Weights of a small transformer language model: attention and MLP in parallel.
MLP neurons of a small language model. Each row is named by its layer, matrix (up: input weights) and neuron, and shows model dimensions 501-692. Each number is 128 + 24 x the weight over its row's rms, rounded and kept within 0 to 255. Numbers have three digits each.
A block is one neuron, or neurons of one layer that tend to fire together. After each block is what it responds to, as a language model described it from the Wikipedia text at the highest values.

L7.up1681:069125128200129089075106191146101127135091108121163118154112122153087133086164129150118142138137143156089115124130106140111103153169144097091143119131132117155108140133120142115108114102131130102112111115126094110116121069127122174123153119115125112098147142145110147135136164138144134139112086101133124092122108132123124139124135107117118133150120116147146173140165074141121119094095160122102128135102112122159119120149142118099134136104168160120148125116153139132119108093136138102120141117151132145130116111126150135161111167092176154105142109073133123182118127114179120155
Responds to: Mid-word vowel-initial pieces completing a vowel pair split across tokens, often in names or titles: Swe|at, Scre|am, Zo|om, Do|or.

L8.up10:154126151139086166163109125111127128098117138111150152107107094152096123107161138109118172089148113145131138116139130101136143123094134097154154116109181164128168184092115124143138109106106090175097112127129130125084151122114145143112125121178109149130085146125115153130124119110124110138183166130113181158155122111111150123120155092138144133149156128166125126167149130087109125100090121139095144105148096081135134120113112155106146136108115116104124114133140125106172163127110111147145175131092159151135144140115109157126114147114154141099133114121148154077164119145137112144
L8.up403:125175159130141145135099091112153125121132123144178096074097130112136117101155107130150126137111136159135172060115153092115101140153122113162134134153153114146152143101142124092137137111138155130107125155111122143107151119130130100127126119121134122144137132148126136176088111103111103132133122129129100147149126142104085109101172127130131126103129107132108101114152115108090149169116140103080097094177123116116099101132114138121131159108190153117046082153126155089149101110113123108159133145127113163126101157156117134119126093131139152132115133132145144103178152110112097127
L8.up647:124188170117086108132105115055165125062131164112117121078144157195099130143150106163143149140114125159158128144099134094113179140107172105109131129096095135096129142107081149153143077110108111130121150131093157104096086123104124105138150093137103138111125087134092155158117129136064124131123147138103130178109095146153133082114144097125156131165119138151118144143144103061155135104162086161143130142164155143168107147134137151159107156160129137114141161081140118107161134117131124143122153134117132137160114144114147136153102131105116128141124110147103104117148125092115130133
L8.up902:138161151166141145142139145114111160141105105112166116144156112126115094147185126146109131123110073148108129183161182095090093161092138124106097078137087068167100111158114121171163082110128137109139128144116107140136105114117134115162105083138152117131103128143128119164126168111157112121132139123098134149113119113096128138110137081144143116150129143137124166140126129146126117123103154108164129121142154110169117174117145121143117134130133101132139143123154108147152129118117089154131129136104132182083147127125165130091081169125145098132134170084081131145146157087146144178
L8.up975:121148124124146120108107103147107095138163132076138151155141123150102109127122113056153194139130103147093112124173144116124124124079149128093153090170145118155079167153108119154129148097143118141153162121126119176098112147098172124153126120138133114116101152108145095130093124162150121082132109115128097148109109124128121147103115123146120140144167192124091125130098105135126124149124138153130150156124150135130152160096148103150092126123106108121147112124146134138148133132136128114133189171125132129125140165126154129141128120154121184051148161148131096106154137108127142117
L8.up1087:122150124131134136132112111105145111077135150115141176110137119122120118096168113166158157144120113167082108141132123107092145141118159076160104086172138117101122181128106157133150099123126114175117105079138150094105147122140169109151163112145140130155077132152164082155101124165150085151152111131124089139078097116096107116108164123148110115143145123142147114134100061111131091086099126137178145141148111115129105127127129120173137131114126118128142093104139153096143148122117137130156102131095126160074171149081170103112083139146161110145134144121114143130096088105134118157
L8.up1198:108123130165110069118158165145152101092106138161105146135117127138122133136120069141148159129161113175126113115183105124094152141147149126161160121129102130111085136087167134154142142121146125110140108155120128161098131132096112095097098106127143118139141117175101147109130116161143142120157143128165118173107139107111133169109123090135107140111137156168124167127129161072123112127144149128078160084107138172119138143125085114117147169118118134114107158108123135138179168128126104145128132141134135127144112100070090167169112136101097152114138132156142109092130102117108105150
L8.up1200:101158129116102180120158126113097141135119188127116168166151079190125161114173112101143138108169135165094103111151121131105120143102113115155094097092124159140144145115116097124144143111074151136100119098109132161126112124104116150130128125161113105096108163191138092127097082145148140144162143131098128152086105160145116172117128129116110116093106183145155120130097091121147161167114097119110117114150143124071146147095178160122152154135113119115136121124141136113145096113110103165096137127114166121158121136112150106118087142086119118147133172122140133105168117114120175138
L8.up1254:164156131099135124061112105123104126151133133145131156130158121155116138095155111133165179153140136138153124091125122123110156139088151109131105162115117138167135127152170117150144129112122157161152131148162111095095122146098170106122140118187096124115089137170103145138141133140123117146137154105113131128123129133100054131086110074125162122176134139163082116163139157110123139147073137148107139110116113073129126132135134148141191128099097104118136167133147132139118171122123116176137112109117130135136124150078138155143119097083163130177091133069153139124181121139132144118
L8.up1274:135138162109128145161144106139170134096162113138151133131141123170090147146170146128154136144157093130107103116140131109104079133110103124159138121108141191085135130114132142120155110074119088125078161074146148161126123119098140121159127127140122129149095131131141095149147134140151113180175168143093157140134095123146066140100126129117134150094124145160142120108113155146132144171063149146100105176135177131117131129134158092142119098148069120150110119159123157139156143123148121106154121159120122127148124153101141108111133149083130176122163119081153111124120105159128117142
L8.up1540:132118184127120113120162144152117099138138150099153166115128144150119108166149125079142142137129123172113125087160134124114134134101129116136129144090102112142127126105150115173107139094141088115110101073151112140075163101142151141159100098155104124104148135154102146181112111147136104162124124133129161111129119142152085145124096100116117096137119123164120089115104135172119134137110149136131157128122078078124118147113145147126122136129105122111123132067145115146089143095106129148100153125131129149106131140121119121114075122109114152132125167153121102131077132158106125112
L8.up1705:100120120139113149091110143099125066144133134131139130131097134185124106112117082091142134116126141152150119152145151125094136182093102108149128160156150147121111106163109119149108137135161116154135149072148155166138173147144127143143144116116139151132117087171165182157133144110115152129169141114089154151119116192119111145120159148122176123133120186143100132139104127143135105092098149074157143119106112133130105111120168127105110170161080102130130150072110130181140134140178096111142143126089130099136145120111127127116093113128117137143117134149174122082150164126116189098
L8.up2043:117131128141132190108120148116137092129126134146161093108119107098117106161113104165109181133147110123122116106107139152130150130129150169151130132119132118159154121103128120107134138100135130118130125122126165165121078085128148120122149112133146128121147142131093145160119134162128100114133110126120113131120085128113084086132125118146148112116147135161159149125108121129113096112104120165144172156127143116141137075180130142130106127143129157098153103139163137083159139190116152149122193139146136117101090117105107133109139123145112134120129098150119088119118126141162134149
L8.up2100:123122134156085150142144154151129143118128151164137124081118095181097127129150138075144129085136149151130145132141103102111144175110099071141159113157145135128110200097121065140182124096129133115113106076146130124105142078121147138102081116114073110108148118138115129131160142125097145134162174107130112130144158123121165095144101150112116126155140135130126162105090115120125127120106088122112112103166158122062129121127114121132131151104102092080098125133137133166093074078140093151149147130126132142146164135128109152087115167149155152167160127200110133127142139162108160159
L8.up2279:107152152090114139128110170118144120108139126162163175151086100146142107110142118130128139113138124125129121113143095110107153168142142124162194142117186095124180113148113134132107147129108120106108146121130109120154096129140107110119129117149138129100094112122107135109104127162135123115154148128088146161152156135091118140120122121146093147114183127150102113120190165094124100139172124107124136131102165108107138101148139103088117131159104141118123156124187128148113130125147116152062118109141144142140112108109117124161116150111131094106128121136144122152127129119157139116
L8.up2462:142194117109111112081097141064130119089114128155151130100128111184106136123107139130110178099145126172138115160149119135140149202147153118130124170149121116137144146104130116135143120103158127150146142144156138165134144087121134135131143118150105099150113148167140124126087123156141120147117094113098145163143172115068100156130138164116128102136137131205123104164093079108153085143141078145099114109121106149100139100139119113156153144161076161098118152099112136135091109132146117103148148106138109116158127100100123099132119108104120120144148129161105169112145126121137183121
Responds to: Single letters, digits and short word-pieces inside words or codes in dense data text: SMILES and formula letters (C'N'1, O_{5}'S'), mid-name pieces (Gu'ate'malan, C'ly'de).

L3.up214:140072129120133106164157128152127132076141108155134124132118132132135121116130096032144132138105103115123131097140114090118118150156151135139128125091098126137120108126143156093152152137120148112124126133089150098097136117104128152106123141091126106141166122108105149129129153156164136158130189179172135137147152141151123128133101109084131151127134136088117123117154171136138160092115137113117134100093175155123058153075141120161133108103133097123095149190107089133090126128112117132122115139167139104134113134110166148138116158111112151126126127160101094126103167171121114133
L3.up1057:140123141162119144131122097080123149095096137150142115112125122120077148113133082102153127120163125140119176108127130146110104129115135123085093124115136085093112141109116086147138143100166107120085126134143134149119102068135109071116110114160142138137121117066145115145115155114114125134086174135121099150141118147101133145152151093155101141098129134132116138152176131122112116112089102112105106142116137114131128152147168108131135121122105139120101136128106155131107117125130118146140154136194128121135140124119140115173106140121113093144088127135149080126085147144142107161
L3.up1093:136110114110119176149140090115163158127136117128170119147088136147145125129138149126146112126126042153132135099173089139127092187159135107147105145098113090144137145107126130154135118137149119100090135156159135126154129092094168109124110125136113120097129136096117095151098173087139115171165146156128121135126128132118099054152148137110149133146137110123158145148151133114139140109149154107117119107151128135096075126150103139164117119122102126109118138125113137107112102101122090122157139125166112173138124160130109156101118149116136133156129129170149100115116128105111132117
L3.up1294:145117167104151132133121163073148101122097139142113122108158150160105141141176125133155130132121139135106148141145080129109106142121158102142122127114118151182132143170133111116108118111115087114118157081100138133128117151081125124133116118104124112175104123074129158151124131094093150133130169108141076165125144143104122159157151108116097155129088154096140122136125157144153095126112132086132152114112093128153114127132145165143139104083068101136133132165084102128114104120134133128145124164147146174115121127133162108141103110100092130098135181120124091103120136104092119126
Responds to: The comma after a sentence-opening adverb or date phrase, just before the main clause, as in "However,", "Therefore,", "In March 2015,".

L3.up447:136146117148115151127133134116105147102123143132125141116114150143112129140114142103160130119114140128122142148123127156140123145127104133130101100172126186129138107151119102171123137122149148116133091101152121145112082111097138140166164133133115114139139150123126160131174125108132099116159149111077152137146088150119100130129123123112124139163131162104131091101116148141143160123119138116103126149129119139131138161143157115119095143157160122116140095122122106145149122123101154144136165094115157114171116108142140125157096088106095092127171138085124117096094138120135097139
L3.up674:113125165135104112161118119130104064133126153130120115120131146122130102152119078122143142134152152138127130104124123122111131136099156127147111166121137093106100112157112140086149149152158093115113144039126177149131148088169181145112127100099104108163129165125167105148140116138143133126141126119127158131121145145129133082133128090118101132118128147149126125107143121141118118164087140115178141139130132062132107115154134092131084083145098152143120080104149140100168126152095118184108141083119138154164115139129092094169136094110142094162148101092127120121109122152145099105
L3.up1503:152094110094140088148124141114111142141111122131165133151161165163120132107113136160142118162148083196132125123149142138113103154141094122114071178163107127132099113121105152123170145147121111102129155132121172124131097077138144128172129116145095107134120129139095146145150199156130139124105122147102136178137144166063098122158126105132114111105153128122134117106123161103131138126158075133116090154099127132153081079136179144118111114112139104130137070103071075123104107128113156162144135135075158145133094162104140081133091100108173122120107098146154105120134110142153153180
L3.up2735:125125097162132109192126139100119119128120108153136147107117133118107153137103106133143109156120114195128145137092122113113137161142104105107122175113116156111118103135132111138158123128151155117116160127117095126125072101146125139139175100119142123163120154094121112156119123070165167093104155222122096158148168168122137125150139123111145108131139139143090128117140165115148119101112118134145101095087086106154136129108128128100142153147104139132099119116148128129136117114112069168131129156135131149136134153105186089124109143096107087076149103107120083083124120146121090147
Responds to: Interior word pieces of words split oddly, above all the "c" in "ex-c-ept", also in philosop-her, Valen-c-iennes and Col-d.

L3.up98:144147152115086097112113123073163117098122130170136135147156117148151133130104113092127128122131149165123119124167133129119148137134158064099137126125127145151110140130157073109130126126155099118084122087124117175079126139130147115138131117112091148129108147145121150128120107114120125138109124138098130177125094139117139128123169115133128130134151170125132150145136153106126141117084081158156178115119128092122148123109130148118103113109115125090126122141120152137145096113100143157141159123106095157141113116098136111152098158114141103149168145129192084103163144117163154141
L3.up106:140147126181109107121119097085146104089144131152137107103119107139132144108096142086150151095115128140120126140134135132135132098099167135132114195136120115084105131167113134127125116160148133152115129111133075123112101129107113174118112120117102132175101131139167145102122158095134140138117096143120115140142093148124155077107126085086117124101119131171149139154139155118126127137070096119124142083123112110102098119110115129117142139110100193129142142145125154120109070152108133136106126149134070128136109138083131125146103139110141094155195145118173154066113153167129097131
L3.up1510:148136118092099134138144116100129122131079110130104118104114105136129170104115128086147095110168159160110079106120156126127122161125191103109148120137124113132117168130128097139139118132151134123092167115121097102133125131130092172092117119136127126171135123155168137138153100093170143130102113124107134182115096158082097088116168081108172112079152158224127143143116133117115079104078099132087141107128137120151115118143094113107129135111134135124142156128136175118145126126139151137107130140124146140165138095069080117148105148089117173158157133130185136119130120137126159124
L3.up2083:147149173122055133136144106067114058105161147107126120136094127178144103160118130077165102147139135190101157109132138089196147104089138109123105086127134142117092133113123090129126164125115136141139098088096144125107141144105162167143124104143122109139109155152105076130148140142118155111138156106133127189077124133129133128115141111054122087105110143128112145145140153144134111071102124131191141143116123111129168170139152150139152138132112098131165157114118109140155087130142147113124137141087125128143153118070073087156085098123164160147136145094186128082108133180102153077
Responds to: Mid-word pieces and prepositions in chemistry, pharmacology and taxonomy text, such as N in C2H2N10, py in methylpyrrolidin, and at in "nM at CB1".

L8.up548:056118090140138151087142116110113119094133080096151097126165118162103140143139124112134145107157112119108076158098128160100121142129132111146153148121106149138098138132107126156150131121172121134106128133114089155156117103133145129125152129169160079156112098117150129113110119124112113150147144134142130142124183101178131129175137104115150149090149137154088128094130185106136154113117178110155098127112125134112088128169119139117176135165180099127146123131126122138144132132122132132135135128103156102127111105104147154141109142089139125129099106127106101143110111113140122114
L8.up658:126122106127128137107127173126127125164118148120116131136117135128104131106166109144133137117140096166110141152147100125105153146138149132116171122125125122137114139116149122126124128119117084078085137101119134118100109085163161118128106106156098137154118096106146106151137123106099103170127141118131092164098168127138124138146119043148116118123144180114170089110121094138130104100132141135113118113107150101122152119190146100136144130152148095095137137099106112128156144162106089185120166110097115155137132127081152107152113118106132112093125099152091097137105144131131123159
L8.up743:098108107156119142084129133094128122148148108108147138125141102161109145120106142164156155144125157134132167142106087143151145152101120110157156100159124128174102172140106136131104163145142162117160114114108092094092120155101172095127121101121089125089066143132115153117117145112151101161121080124167143115088161131124143153125107150155144137124107130123082093096143152133132087146143121124102169074125109160171140134145147106166108121129132096118176112113129176105136128143091110143076116091110067174122117155107151130113117114132150152090098175140134153143184095177093087154
L8.up759:123153147139108119060105128147104189095122136118175113119132104131107153150132134126131120093133159177136120141109158170151126109114155115152185110155144132147108109132115135157137173132152133098120148124079117103091126151142145118086178123121098120130155150148122157106137089162167114119170117146100149136076179144116138119143146095158168104111176150141110115116122141109163074090133140163174135140097135106072164143133138113160087160107104111113099138123117131124114155114130173147088114136113117176094121148087168098118113113133118164146160138151135134157150133122121134147
L8.up838:126106178136092096108108171094113093127150126133144132089067123146124106110139133129179135162143117129126124092150147115126125188088087122121149197128148144101115135101123092127104105141157070159127138124093122113100092133098110085117161138179129135110109125133150124173099093096100078129142130128164083150132129155131126135135085118129136125119147185071128115074122133110146103137156152153176107102113152133131118091152090154154104132139166129141120093094137119112134127098132152145141155119133136103184138116106168118121109093091132140168137117115126142141119156156121159158
L8.up897:106137151136164170080100127094102142141150116113140092126124110127084112154138147179151147133151175104147107115152091127145121118129135109179148151145053116167081157117081113160168137123167127132141116081097123128121118130071154102109122138167090141132111141153131138114128131176136097169132085114154178138122137152117144142108108134115159131147133130130126102090123108129121117103137112107170167117086140075104128099117153108176114141154118123108092115119123192102109149120107110114115166084142115173156137154112194134139105134114137140111156148128168141133124110151114119146
L8.up1145:116119120139166132113141168153116127143098138125145098082163121130122144159111093110147176161097106155102128113123129142103115096126118117117099102133109105126121126127111068173127092157149066100098097073144140136096140118088134101098160121111126077112153127147138095166132122147122115137114123117160106133131121167126139160144127120124109151109093096118112140148077146098136103096146111155159140123112116099087089133142162109115128161098108132104122118107181150146173150148115129164177144150106186186128136142112133143128115155116115166131147144110124133128116132100109100167
L8.up1199:059129149146129159065094128120101105162091130122164111140122121122098139130148108178140137139137102149133157149119111133153150113173106121095161103121141121116114121114094153127122092157171129161106176134110112068080134107086119113105110140130142108151083126142117162169092099137111150135151108111113145161121156140106139148142095098133126139110131177141153102120169151071098096100189080128132148139102127109133128094155119148107131127119153092103136133134147145119130155088146112160089139129130136126090121107113158131130084130071122156118149093134148142185119113110116143130
L8.up1232:108127114139105134133126081104171134091147142127199123098147133149122167134129086149117171141179126101129133138108105136097129158150108114155093144156124141113096168156160119122135098151120110176072126114109109131143130103124126065102123113131133094113078141120139127116154099143101134118163144147114110136094149153086132160095088102120116160097146145139126116131121169113145114069153120138162100108143104090117124100124115095146113114112096113146119111075137186115111136110131129145107147142125164113158150143098093146135130139126108132089136118165106096137142128144127109136
L8.up1576:103117118158111149109111119147096143134135124142137122114126166104127150121149126121154136146126137126132125083121136117134117127131147084180104126131152136125095136138131168119082134110152157155146151139093124141083108079112154122095113106121143119103120114131108137136068168109114105129112094086102131142132140190103154122129146081122126134113153150109160129123122094143083127116099179163153132145132091088138156109127135139151107133104113166137127112108103140130128115125111154142131135172112122135111166103141117155153105132074165129088124142122150163158110152120108136134
L8.up2209:125151144139125085084127109154129093123159102148163111127126113154110131141117121117127139122111126125186143125133129096132130121152122076135138115127140134108156141104112147086139126108124110150131106125146124111090112069155132091122138120182153129088105125157112158127096084127120128154108125088122128103120131103110100117134129112140147129146197169161132130107122105141132099103128113171110136118149135077125151107135105139162179166121117135142138144147149126165126096113172162159129117136106103130113118121101140133155115093083146131143070143151107146165115133122114149150
L8.up2420:115155145123158133107120111138135146113114116135155102104085104162105132107084135143142154101109100136108162127088127135142164143109144108124142131123141096168133141087102119129116141147122130103154089106137127075145143111122136132099116110119098110097128096138117111123141131120158109148128127133097180151089150163108165144154112111147141110118124153132128106141163157099154140103113117173117177117086120138135151137113095126170115140147145130127130120115078144072111144084067106139127149129134099162177093145132144143102109130080089139155062125147119150185160108148113133139
L8.up2482:084089155164134097079055146128157174160116134102188128122147126103116105103097114147131178137113116139126129127105146152115157145114103136151148207113130099157116097163147103171122105088140086142138117153139122138120098090145114112125129129139114127127148128145120135126120117120146105146131083093107131147107149150100119107132120116101143127115151138102157091098166132112077091118087102145113088084146129138121135096153108103123140100122110147082133108117167156141110105115126148162098135124134129138152095086101174132115098129129153147164129124156132161131178128124144109109
L8.up2573:085123114147185121132092118071149161111107117106149140128142077136134108138122113183146169167114118151119137113126098151117099132114134105093149126144099160089148150141161128124119109136115153127101103096126132071087121105104129099110129099109121144105124088096134081131135108130139123147137126126127116195107107117130145125139136119118166180112109139135127105150136173115154177084142138137108150123124101125156161183146113147153121156118135092106108161088143151128130121135121155177107154111107136156116146162147124113150135155104109142086144148199138104148150134118157133119
L8.up2740:113167144152146129103158132152132104127141166138128111129160071120097157119122160169150168134119112136120117093110103105178149154145129113151116150135161121126152141119087102146109166154101135160148135096141117147084151148143178135157097110175156109108092106130110097112134137161090137159132127109117102128137122135126164115144129139115137144120110120105152157136090129118125097121147127104092135113119125102125118112128132100115124135108111126131169106134138149173142124097110110120119124110072117163119142170134121137173114157113122102142108093147158133185163102145148128144
L8.up2747:134160095152109167116132148121128126089119121156140169135146102152079147118088127123164163110089131116164159168085091156151168117128108125134145114132124103118155138108139147122164151115141138122110084123131124104113092079121089113098113108130133115120143080110151106121119096156159141110085090081122123159149138133105080129147125109130129108123125134130120153071116132129094129106142119108143124124142099154104154119186150134130095169144129124138163145138119137111121111100088109121188187141113093110145103152135123145117117118094180131093110133130121181159133145093142099186
Responds to: Word pieces inside a word split after a prefix, like re'in'forced, de't'ached, E'cc'les, plus leading digits of numbers in tables and statistics.

L7.up2388:140179155126123106082160136096150086143147146132113111115156140160124102147073070134111142096126135141128080143152127139114128138107144138105155141135155157096124143110130139143197105096143164118103111067143107128115106120092129137124117105134097142120185149142133118123136123117132135122144100111127153203124108134117128104116143108081165112132142147125097181140119153116142132136072134141093125153087115130168117145157150150144150143141115124144111134140176175122150145134150105120178123136109149144119092092098122108158102100114150195120130107096139107107148171165152120169
Responds to: Word-piece continuations and separators in chemistry, biology and database-style list text, such as the der of derivatives, hyphens in 1H-tetrazole, colons after IUPHAR/BPS; weaker on other list fragments.